MLP neurons of a small language model. Each row is named by its layer, matrix (down: output weights) and neuron, and shows model dimensions 48-111. Each number is 128 + 24 x the weight over its row's rms, rounded and kept within 0 to 255. A neuron's up and down rows have the sign that makes its largest values positive.
A block is one neuron, or neurons of one layer that tend to fire together. After each block is what it responds to, as a language model described it from the Wikipedia text at the highest values.

L5.down12 [145 156 133 127 154 166 146 144 127 135 138 145 142 118 133 117 137 134 114 124 157 105 141 119 131  97 132 132 129 136 130  98 115 130 147 129 122  84 160 151 121 135 148 114 114 126 128 142 156 162 113 115  95  92 121 145  87 105 133  99 102 114 100 133]
L5.down87 [ 68 144 125 128 125 165 161 139  56 121 118 147 114 131 106  99 132 146 131 155 136 120 124 118 122 105 146 146 181 140 125 147 118  99 137 102 147  97 122 100 130 110 119 120 145  92 112 131 162  98 144 142 135 109 124 121 148 126 133 130  82 147 101 151]
L5.down223 [147 121 133 130 136 140  69 109 121 133 142 148 133 149 147 102 139 154 158 118 157  98 117 148 100 123 134  48 145 137 159 143 127 147 124 130 154 129 118 183 105  74 150 137 127  98 148 100 148 119 125 149 141 109 130 166 107  95 108 106 109 152 145 139]
L5.down548 [112 142 108 126 117 166 131 127 119 141 124 136 147 163 113  83 116 122 145 227 139 151 150 135 145 110 137 156 148  83 133  96 110 114 136 108 124  98  93 109 141 105  98 134 131 113 113 117 137 122 141 133 125  91  70 131 126 113 153 141 142 111 131 103]
L5.down835 [121 164 143 151 111 131 163  89 157 135 109 118 152  99 140 190 135 120 113 178 156 175 142 119 155 116 114  83 121 126 116 180 107 131 112 126 115  73 144 123 130 147  86 156  92 134 133 109 116 101 154 103 112 148  95 114 108 141  91  93  85 116  77  87]
L5.down1108 [104 168  94 108 135 148 125 126 139 137 152 107 125 148  76 140 166  99 136 122 126 114 142 104 161 121 160 118 148  95 139 178 123 125 140 140 125  54 147 145 119 114 162 137 154 174 112 152 106 136 147 136 114 137  86 113 126 110 113 110 174 109 124 153]
L5.down1142 [101 140 110 133 127 129 117 141 134  75 134 108 117 127 118 102 102 161 130 166 171 123 119 109 140 151 139 128  96 108  97 149 134  82 127 127 122 140 118 159 146 117 113 151 131 119 172  98  58 125 140 141 120 151 120 142  85 125 143 129 120 110 121 167]
L5.down1383 [113 146 124  97 137 157 124 155 134 151 121 131 156 131  96 107 136 168 140 150 137 111 130 141 118 122 159  96 158 115 100 114 107 149 133 105 120 142 116  83 117 132 127 129 160 115  95 156 152 148 127 134  72 144  82 193 148 117 174 122 140  96  90 130]
Responds to: Narrative "later" and table punctuation

L10.down145 [147 117 122 111 118 131 137 167 128 134 103  93 100 117  79 116 159 106 110 134 128 134 157 137 120 141 178 149 144  89 176 172 142 128 109 110 102 145 110 161 117 144 109 141 133 160 162 117 143 134 130 162 135 159 130 142 145 123 124  97 115 133 133  96]
L10.down218 [123 162 136 136 137 135 142 131 146 119 135 151 106 145 121 142 139 119 168 181 149 129  93 130 110 137 103 136 142 147 103 144 181 144 159 126 155 131 130 136 117 154 124 125 171 126 113 136 106 163 130 101  94 117 135 136 121 187 123  97 103 122 155  97]
L10.down446 [133 157 139 140 110 155 125 124 112 151 102 123 112  99 103 144 112 141 132 162 117 104 103 118 126 108 133  90 131 157 111 112 119 133 128 135  71 100  67 122 165 127 145 126 161 124 106 111 146 108 152 107 124 110 129 158 136 119 132 143 109 143 155 102]
L10.down582 [145 148 116 146 119  85 102 136 140 153  98 130 133 127  97 110 162 122 121 172 117 120 155 114 122 160 159 117 107 126 147 174 104 123 133 139 137 138 133 116 126 133  88 140 151 143 110 149 125 112 150  96 133 170 149 128 161 115 100 159 108 153  93 145]
L10.down753 [126 149 118 136 117 124 144 104 118 133 140 126 157  91 126 124 132 105 141 132 148 121  73 139 177 139 133  98 128 119  84 138 111 161 131 159 155 132 126 123 179  90 139 132 133 115 136 127 131 142  96 141 124 119 121  87 142 111 142 115 175 120 116  88]
L10.down769 [127  74 163 117  80 121 160 122 130 132 119 103  92 131 115 138 122 141 124 112 161 148 119  72 141  79 126 123 121 133 144 117 110 128 113  88  73 100 118  97 112 169 127 122 114 102 123 139 126 147 158 123 107 111 153 136 133 143 152 169 154 146 129 125]
L10.down872 [109 124 148 133 129 142 121 159 143 148 158 161 112 110 103 112 111 154 135 125 156 125 127 151 167 116 108 131 152 148 179 143 123 168 154 124 127 144 101 144  82 110 120 118 151 147 127 135 152 128 118 145 144 184 117 164 148 123 132 111 158 145  68 150]
L10.down1036 [157 120 124 103 112 113 107 103 118  96 156 173 139 118 140 143 119 145 124 169 131 135 138  80 116  73 150  86 161 141 118 112  91 112  98 108  95 139 174  87 142 115  97 167 154 134 135 151 102 111 134 142  94 174 110 112 156 113 140 115 117 129 145 117]
Responds to: Minute-mark apostrophe

L12.down1328 [136  89 108  92 130 136 141  96 114 114 100 129 132 155 131  99 136 129 105  77 146  91 140 148 129 166 114 131 100 118 111 126 122 111 156 135 121 100  91 139 149 122 121 149 117 124 140 163 111 162 105 134 116 129 137  98 103 117 104 134 114 124 124  95]
Responds to: Goal-minute apostrophes, table delimiters

L12.down26 [138 135 116 136  96 106 179 119 135 133  95 145  93 148 107 123 140 111 128 173 111 141  49 145 155 116 126 109 130 120  88 133 120 121 102 124 150 140 105 119 152 104 177 123 166 118 156  94 130 181 157 123 130 112 124 135  98 131 134 116  96 134 125 143]
Responds to: Fixed-phrase prepositions

L5.down664 [136 159 115 126 137 105 147 114  73 119 154 109  89  98 128 117 155 121 105  99 106 157 127 102 148  98 137 120 103 156  88 109 132 147 129 138 168 185 103 156 147 103 104 114 116 128 146 108 169 121  89  74  95 105 114 180 128 114 117 112 102 121 152 136]
L5.down1063 [184 143 118 137 167 132 115 122  95 105 141 154 113 122 117  70  95 142 163 106 128 156  95 130 123 122 147 112 126 135 159 147  80 132 129  86 161 118  81 144 139 137 121 131 166 121 147 123 141 115  90  71 105 156 117 110 119  92 104 132 113 124 131 108]
L5.down1109 [125 156  81 156 154  96 136 138 103  92 138 141 142  68 143 124 131 156  79 100 133 136 138 106 107 130 128 155  98 135 110 113 169 134 133 134 145 131  66 151 164 104  57 121 193 126 123 146 134 115  99  87 100 106 151 169 112 101 141 101 105 124 114 138]
L5.down1234 [136 122 116 115 145 141 124  85  93  99 165 131 143  96 120 145 105 126 162  99 104 137 104 106 127  81 123  99  97 144 109 132 116 105 133 128 148 111 152 109 150 113  73 191 139 136 148 124 150 125 114  64 119 116 108 140  64 125 108 113 115 137 129 171]
L5.down1249 [171 147 106 153 150 124 128 100  88 134 135 126 166 118 120 116 111 107 104 117 144 137 123  95 141 104 141 155 116 158 132 121 108 118 128 135 144 151 128 105 119 110 128 154 123 140 132 111 130 106 122  80 100  88 121 152 137 136 126 125 123 121 137 154]
L5.down1353 [111  81 109 144 135 124 131 117  68  95 146 126 154 114 104 136 126 127 122 129  85 112 123 141 116 104 141 138 105 167 119 127 168 116 138 164 132 157  59 130 133 158 118 145  84 126 146  84 170 140  94 154 144 127 140 115 159 128 125 145 103 136 125 153]
L5.down1491 [139 109 126 176 183 152 107 130 108 126 148 137 162 108 134 125 118 115  93  90 131 123 107 106 119 116 155 139 115 173 123  98 147 119 114 133 150 139 104 156 115 117 144 150 150 107 175 109 150 101 107  94  64 113 125 138 127 102 131 151 131 143 138 149]
L5.down1568 [139 153 110 134 162 118  78 120  94 132 117 143 153 117  98 138  81 145  97 109 150 128 152 145  88 121 110 137 122 153 156  92 132 119 143 115 140 138 134 149 129 138 129 131 140  99 127 144 151  79 113 105  67  80 143 120 112 137  92 149 141 110 135 132]
Responds to: Second piece after capital

L12.down1566 [ 98 115 125 133  91 129  87 160 103 106 119 124 119 141 112 120 104 127 127 143 129 150  80 117 127 140 123 114  87 126 140  95 152 127 149 136 135 155  96 175 137 127 151 133 147 139 127 101 148 206 114 142 130 133 126 137 107 108 119 113 138 109 113 114]
Responds to: Mid-word name fragments

L5.down44 [ 93  95 115 119 163 114 156  76 168 117 127 127 160 135 116 140 134 108 117 134 180 116 152 139 116  98 168 118 124 167 128  86 141 103 132 122 101 128 146 147 147 152 117 150 121 143 150 113  58 123 134 118 150 133  96  96  95 127 148 154 152 121 134 136]
L5.down273 [115 137  97 120 170 147 118  90 147 106  69 141 144 108 115  99 102 165 136 106 117 114 107 135 152 110 158  55  61 125 111 129 121 121 148 121  84 122 106 157  85 143 101 136  88 180 120 115 103  88 151 122 154 118 151 143  56 151 133 108 148 101 103 154]
L5.down337 [137 126 148 122 115 119  98 137 136 144 120 105 162 121 166 120 148 100 132 127 130 115 116 144 159 150 115 146 114 123 112 118 133 101 148  85 125 143 202  87 133  97  98 124 133 132 149 163 144 133 144 109 105 127 139 128 108 157 103 110 129 142 119  93]
L5.down491 [130 117 115 134 114 125 121 146 135 130 121 106 143 136 148 124 125 124 157 127 107 160 125  74 148 120 138 105  93 108 148 137 165 134 140 146 111 127 156 148 120 160 129 100 116 205 154 139 100 115 125 118  95 173 129 144  97 131 151 124  85 159 133 107]
L5.down562 [142 129 111 129 106 142 154 135 129 130 142 113 171 117 135 129 124 127 146 148 140 144 143  98 178 121 139 105 153 216 152 134 135 129 127 134  76  98 115 167 137 119  95 118 141 110 120 161 126 131 148 118 129 135  93 101 113 153 106  85 122 169 113 144]
L5.down846 [ 44 130 135 150 110 138 107 158 144  97 110 146 144 118 130 150  96 122 145 157 126 131 161 180  96  72 107  79 113 176 114 117 119 121 125 105 110 128 128  95  76 125 107 117 126 125 142 129  91 110 153 139 149 128 117 180 123 149 147 124 128 147  92 163]
L5.down1467 [103 111 153 121 120 130 100  99 176 125 170 139 120 113 165 159 136 141 175 146 131 118  99 130 148 134  77 115 108  86 102  91 137 121 128 103  96 148 164 118 142 126 105  80 136 125 130 164 173 152 154  83 126 108 160 128 121 157 144 135  70 145 147  91]
L5.down1525 [156 142 138  95 178 152 111 123 140 140 122 127 108 130 153 135 134  74 141 136 125 120 144 150 130 112 114 112 135 147 133 140 109 156 134 140 131 132 180 106  97 105 175 128 123  77 131 169 106 120 149 127 117 100  74 142  96 114 150 149 158 128 145 161]
Responds to: Goal-minute marks after numbers

L10.down125 [143  86 122 115 127 114 106 162 125 145 107 123 143 111 108 158 128 120 158 112 135 121 106 142 123  89 203 152 118 111 126 154  99 149 112 140 153 138  88 111 121 143 130 157 117 125 131 154 114 134  84  93 146 167 163 135 121 131 140 120 145 122  93 121]
L10.down341 [ 95 110 142 193 131 145 108 128 153 129 100 143 155 103 143 137 124 164 139 133 101 154 121 166 138 141 137 156 108 108 151 147 184 122 126  96 153 132 173 130 133  95 129 132  68 115 146 121 112 164 106  94 124 184 117 125 124 111 114 145 135 132 137 137]
L10.down407 [174 127 155 113 134 128 101 137 132 127 124 111 160  94 134 109 143 113 177 143 135 106 133 124 116 152 134 137 106 148  82 129 143 131 113 114 112 148 152 127 118  98 126 142 120 188 131 125 106 113 122  84 117 133 113 143  70 143 149 182 142 111 111 174]
L10.down666 [ 89  97 171 126 144 160 108 133 114 138 115 142 123  84 163 144 183 124 164 123 131 139 142 146  93 118  93 202 142 117 134 152 141 118 141  82 153 100 171 111  80 108 129 165  84 119 152 128 167 158 141 140 127 114 143 111 116 108 133 150 125 136 120 174]
L10.down943 [130  96 124 131  98 118 117 172 126 149 120 137 134 134 129 113  91 168 134 138 157  92 129 117 155 114  89 150 158  99 119 161 114 144 129 106 147 109  90 139 104 128 134 103 117 131 103 156 134 141 116 119 119 106  95 143 108  95 153 203 135 138 125 155]
L10.down1243 [ 77 137 161 121 163 154 101 104 131 118 114  98  85  97 158 135 136 136 116 118 101 136 126 128 138 133 114 165 151  98 110 127 152 119 151 138 115 122 106  89 117 118 105 189 130  76 112 179 110 106  83 143 137 124 115 112 125  91 132 139 162 116 123 145]
L10.down1359 [122 109 136 152 145 136 155 119 157 139 127 134 175 108 122 116 133 148 115 123  94 115 130 153 124 153 115 105 130 115 167 126 107  85 124 124 102 105 109  89 129 174  89 156 130 169 144 181  86 121 124  93  92 142 139 133 143 113 104 128 143 102 109 100]
L10.down1384 [100 135 119 108 129 167 128 119 105 104 153 163 110 118 158 141 150 120 136 143 107 143 101 132 136 141 110 151 147  83 112 131 127 186 178 120 155 117 111 112 119 137 139 138 115  89  76 144 108 104 167 137 119  84 130 182 155 101 153 153 121 105 118  87]
Responds to: Spatial/temporal prepositions

L12.down633 [157 114 159 134 135 122 117  84 137 117 134 183 130 129 119 145  85 110 154 164  65 158  82 128 104 120 144 119 110 115 116 125 155  66 115 139 174 115 116 141 133 141 116 123 195 140 119 151 149 180 105 136 125 120 140 128 114 113 110  88 159 153 110 142]
Responds to: Mid-word name fragments

L12.down694 [100 120 122 163 147 102 101 141 149 145 158 115 139 119 115  98 156 102  91 159 126 173 142 122 101 151 123 111  99 119 115 144 128 132 134 121  99 151  80 123 157  99 124 125 120 131 129 155  90 125 153 131 135  98 124 123 149 167 145 119 106  97 147 132]
Responds to: Number and quantity words

L5.down14 [116 161 135 152 106 132 108 136 117 105  89 115  87 101 120 117 129 145 192 141 114 120 125 116 100 119 168 124 114 101 143 150 102 110 161  93 136 155 127 124 119 144 124  75  97 147 104 113  89 150 152  90 132 104 142 110 107 150 117 151 158  93 105 142]
L5.down152 [143 153 179  92 114 156 151  71 143 156 135 133 160  99 152 124 158 152 114 161 114 135 147 129 132 139 120 109  48 114  78 107 143 125 164 118  70 116 161 145 136 151  82 112 169 128 106 130 161 147 132 151 119 141 114 131 130 119 105 140 109 116 119 136]
L5.down153 [116 172  90 135 137 135 114 115 199 147 188 143  90 151 131 111 139 120 131 148 143 106 159 145 154 153 121 154 105  96 142 131 130 136 144  94 107 119 123 111 129 130 122 138 132 174 132 133  95 148 131 131 154 124  95 137 133 100 100 127  88 133 124 108]
L5.down203 [119  74 126 150 136 145 147 103 125 142 121 103  60 122 147 155 136 154 119 170 156 129 157 106  98 107 155 115 116 130 139 141 120 149 167  92 180 120 124 164 106 134 116 145 128 112  79 160 153 139 114 108 152 155  76  96 170  98 133 124 131 125 118 115]
L5.down231 [100  94 111 133 116 149 101 108  92 143 124  96 134 157  99 137 125 126 144 210 101 113 140 149 132 108 130 117 132 163 129 124 178 132 146 121 108 118 107 103 120 134 117 137  93 116  94 124 131 100 163 157 135 118 130  91 125 140 165 135 118 132 153 175]
L5.down557 [ 88 131  78 159 120 110  95 133 162  98 148 141 119 171 119 131 155 145 154 184 107 134 126 145 126 136 101 125 128 156 134 115 132 121 110 133 128 110 102  63 145 151 143 160 154 100 105  99 115 187 162 145 174 109 114 139 152 139 118 114 150 111 104 118]
L5.down977 [122 136 110 131 122 116 134 141 127 144 127 141 103  96 124 154 147 120 155 191 129 156 127  92 115 103 157 161  94 107 162 162 115 106 119 115 122  88 155 123  86 131 123  84 128 151 105 148 133 105 146  85 149 124 157 119 121 139 122 117 127 109 130 116]
L5.down1350 [141 147 116 138 117 103 130  96  98  99 111 152 168 109  85 141 143 192 132 147 117 131 163 167 147 133  96 162 178 126 126 107 105 141  77 132 121 108  95 125  44 140 155 118 131 153 103 107 106 156 189 126 111 133 162 142 140 133 118 119  84  88  92 123]
Responds to: Prepositions after participles

L5.down377 [159 115 139 156 137 150 134 117 129  70 131 118 110 129 118 130 127 142 169 131 126 119 126 130 152 151 154 110 143 144  97 116 138 140 139 107 118 112  69  92 140 123 123 151 150 127 102 134 148 125 158 117 122  82 152 129 142 111 109 135  86 138 122 126]
L5.down776 [133 122 137 184 140 149 121 151 103 142 138 127 121 143 169 117 110 121 182 124 108 138 115 111 157 137 125 136 100 115 140 159 153 109 117 105 127 158 117 179 135 130 107 108 124 138 112 163 121 114 116 119 132 121 168 153 128 138 105 111  96 127 143  84]
L5.down967 [105 102 139 123 105 113 162  84 160 148 186 149 153 123 111 130 131 175 146 168 131 142 148 133 112 123 174 135 138 132  86 110 156 134 119 134 131 101 204 124 169 159 141 104 131 110 117 111 139  92 149 119 144 111 126  97  98  77 130 115  73 198 111 155]
L5.down1076 [146 161 134 140 126 168 147 135 171 133 144 147  96 159 141 102 134 162 109 146 120 143 127 145  91 149 132 120 108 124 114 130 131 100 131 160 133 119 120 141 119 151 139 130  88 129 112 122 139 123 184 167 110 147 145 158 144  87 137  84 109 162 161 125]
L5.down1257 [183 117  94 155 140 121 157 134 158 128 129 129 104 149 114 123 147 128 167 140 124 138 103 126 118 162 126 105 153 155 138 104 110 164 130  97 143 140 108 141 166 108 104 137 125 107 127 158 158 103 148 115 110 116 186 134 143 144 140  85  98 104 127  89]
L5.down1278 [155 132 124 109  92 107 150 143 137 121 126 137 116 109 112 127 121 132 121 145 101 156 103  93 133 163 116 122 104 123 125 187 109 145 166 115 136 126 129 109 193  82 116 102  94 143 117 115  66 125 134 104 156 157 140 116 168 123 173 128 147 110 130 110]
L5.down1469 [186 122 114 176 122 132 120 148 151 145 104 146 116 137 116 117 154 127 145 178 125 134 106 144 103 167 111  79 118 132 137 151 137 173 139 103 135 114  94 107 128 108 122 102 132 120 128 157 136 114 152 126 144  97 158 174 124 148 103  90 112 123 136  97]
L5.down1516 [183 159 116 143 131 137 104 185 164 149  95 145 156 123  92 111 123  90 135 147 144 113 118 109 121 129  85 138 138 119 159 123 118 151 139  94 166 102  71 117 179  72 115 113 141  83 138 142 109 153 136 143  64 139 149 168 121 108 110  84 115 114 131 115]
Responds to: Spelled-out number words

L10.down96 [155 128  89 165 112 157 143 130 130 111 179 126 110 114 149 122 138 176  94 125 107 160 156 131 152 130 128 110 136 131 151 108 125 144 111 161 139  95  77  92 131 144 111 105 137 148 150 129 175 127 124 122 131 138 142 156  86 130 138 141 163 141 141 122]
L10.down102 [137 166 108 133  87  95 147 163 105 121  64 110 123 143 103 109  95 135 105 123 110  95 121 110 167 134 103 130  99  88 137 102 137 141 147 102 100  80  85  67 139  85 111 152 189 130 106 144 113 128 119 148 130 151 125 114 102  93 171 145 146 117 105 136]
L10.down176 [122 164 144 147 153 170 111 122 126 105 115 159 116 118 128 110 127 161  92  81 122 144 169 132 133 118 134 137 145  93 132 153 125 124 134 130 132 132 111 158 111 146 112 107  97 145  98 133 158 159 150 136 160 133 106 173  63 131 125 114 139 142 133 150]
L10.down317 [133 125  81 143  92 147 114 150 134 138 147 145 130 166 145 153 111 118  84 131 151 140 150 134 130 140 120 143 127  88 133 162 137 115 128 138 112 141  92 110 109 159 140 123  87 118 148  95 181 161 152 156 177 139 113 154 121 147 115 141 162 103 140 159]
L10.down402 [ 94 127 122 157  60 140  56 161 160  94 122 119 125  87 140 127 136 126 123 138  92 132 131 148 122 151 138 123 123 121 115 150 136  83 142 127 132 133 118 133 124 164 153 103 155 112  61 128 145  82 121  89 200 144 113 137 103 119 133 122 145 110 138 123]
L10.down488 [105 155 150 157 120 103 116 103 145  90 114 111  87 116  91 103 149 153  87 100 149 125 150 156 177  75 132 111 100 138 127 127 119 121 129 128 135  98  82 139 180 132 109 132 155 126 159 111 149 127 172  91 123 100 135 182 136 132 113 140 117 106 168  73]
L10.down1013 [141 122 154 117 138 151 112 144 107  86 148 149 113 122 119 128 117 139  86  67 116 150 151 137 115 134 141 133 116 102 141 150 135 122 126 133 130 166 157 144 130 129  94 112  77 135 111 122 158 150 126 148 149 114 107 131 104 159 107 118 120 118 140 124]
L10.down1067 [128 158 134 128 102 147 111 122  96 111 101  89 147 140  61 121 114 160 158  77 113 124 143 165 109 156 157 177 143 135 128 115 146 158 109 160 142 169 185  87 132  99 121  93  99 119 151 136 140  97 118 122  87 117 133  92 112 107 154 141 124 108 126 138]
Responds to: Mid-name pieces and hyphens

L10.down224 [195 117 172 140 153 130 124 137 152 130 108 123  81 130 135 107 108 151 144  84 109 156 117 127 139 129 131 171 116 160 115 107  90  98 168 141 114 144  69 131 124  97 124 126 165  81 123 121 167 155 156 125 111 152 145 133 122 128 156 105 124  92 141  81]
L10.down245 [156 137  96 180 166 114 142 141 148 113 136 123 145 112 111 143 122 110 164 122 102 131 160 124 132 128 121  99 135 142 158 148 141 134 119  90 193 111 138 121 123 123  90 125 105 122 153 103 135 143 144 136 154 154 135 116 100 119 128 117  85 127 154 145]
L10.down265 [172 128  99 132 103 145 141 168 147 141  94 123 114 133 111 139 173 102 157 179 118 130 149  81 127 155 141 121 120 125 119 138 150 163 155  81 160 157 160 113 150 133 124 136  93 115 147 173 148 116 142 128 135 108 158 137 155 128 143 106 118 106 151 130]
L10.down277 [128 112 128 158 117 183 120 112 129 155 143 145 121 135  78 137 122 116 143  88 140 122 157 127 108 154 142 167 156 162 127 117 156 126 141 126 133 128 103 127 119 148 125 116 133 113 138 115 134 128 153 148 168 121 149 102 113 169 112  73 103 100 177 142]
L10.down338 [139 107 141 129 106 121 165 187 135 135 160 154 159 111 100 147 128  63 172 137  94 149  79 133 140 119 117 106  94  99 106 139 107 165 164 136 135 126 135 140 144  97 117 115 138 126 178 170 143 160 145 101 125 138 137 121 113 158 153 125 112 131 114 109]
L10.down707 [138  88 101 143 136 139 165 144 145  67 161 108  98 121 104 155 123 158 155 119 110 131 172  95 113 168 128 135 115 182 130 122 159 140 139 135 176 120  86 162 166 169 112 125 138  75 136 126 106 153 121 113  93 139 112 121 106 114 155 133  97 141 101 107]
L10.down978 [113 149 125 117 124 120 103 123 166 134 139 150  97 126 113 128 127  86 133  88 130 130 133 141 103 123 141 153 113  73 161 107  98 162 158 158 147 124  95  97 117 138 140 145 135 128 163 126 171 144 133 115 158 102 127 148 136 122 149 118 114 107 136 106]
L10.down1151 [ 86 123 140 133 170 135 148 112 162 126 133 118 167  97 168 132  95 154 104  78 138  91 124  88 138  86 149 130 107 125 134 174 181 101 142  94 173 131 106 128 135  86 168 138 131 134 131 133  77 162 146 142  98 124 160 121 116 154 118 102 141 157 129 115]
Responds to: Quantity words and numerals

L10.down399 [149 138 157 160  81 145 159 161 113 141 104 155 138 136 151 115 105 138 127 126 127 160 129 132  99 112 152 111  65 112 121 139 106 124 111 123 142 148  87 118 122 113 112 121 114 101 130 166  90 141 148 107 106 117  84 127 131 108 169 133 155 154 107 122]
L10.down448 [133 133 121 142 158 119 149 121 129 116 119 151 132 128  85 139 124 137 136 123  97 124 139 135 135  96 121  84  98 108 134 147 126 114 119 122 134 176 113 163 112 148 122 142 125 108 104 121 144 161 119 103 133 129 167 153 113 108 159 139 155 138  78 126]
L10.down453 [131 161 111  82 129 101 146 113 160 142 117 128 120 146 138 136 125 115 147 164 108 150 152 124  62 161 118 160 135 153 124  94 157 138 141 158 131 105 160 134 170 162 125 143 148 155 144 127 155 127 137 129 130 133 127  79 100 153 121 128 109 102 134 140]
L10.down481 [126 106  97 125 106 101 104 114 168 158  93 100 176 156 129 115 159 152  99 108 170 137 144  92 133 178 162 145 139 143 119 149 112 106 107 134 167 107  93 137 171 133 120 157 140 127 134 147 145 149 176 156 129 111  91 140 176 125 123 119 135 164 157 126]
L10.down512 [106 158 116 164 119 131  96 135  92 153 105 112 107 132 139 129 131  90 122 119 164 141 166 132 118  94 106 121 104 108 117 122 127 154 142  82 120 146 178 128 116 109 126 125 118 100 155 130 103 147 110 124 130 120 141 120 109 104 159 114 161 160 142 119]
L10.down544 [139 111  98 101 138 170  77 122 133 153 141 127 140 129 123  93 138 133  87 100 149 121  77 102 159 129 117 133 105 144 113 111 170 145 152 157 113 123 108 111 137 107 125 171 149 120 152 172 115 100 106 108 150 110 145 140 128  66 133 136 116 151 159 118]
L10.down724 [121 114 104 147 125 122  63 131 118 142 133 117 121 167 109 163 110 138 137 106 118 136 168 163 116 144  97 107 116 116 118 109 137 111  81 151 102 118 122  83 146 156 109 156 114 151 108 165 128 106 155 135 129 130 117 115 113  77 112 143 136 117 153 129]
L10.down1281 [155 178 151 114 185 145  87 136 100 126 127  95 122 127 131 164 109 104 113 141 134 132 131 166 101 120 130 149 107 108 104  94 146  99 126  87 143 113 146 121  51 153 102 109 151 148 137 115 112 124 151 154 147 105 101  69 132  88  97 140 148 138 132 136]
Responds to: Sentence-initial contrast/time connectives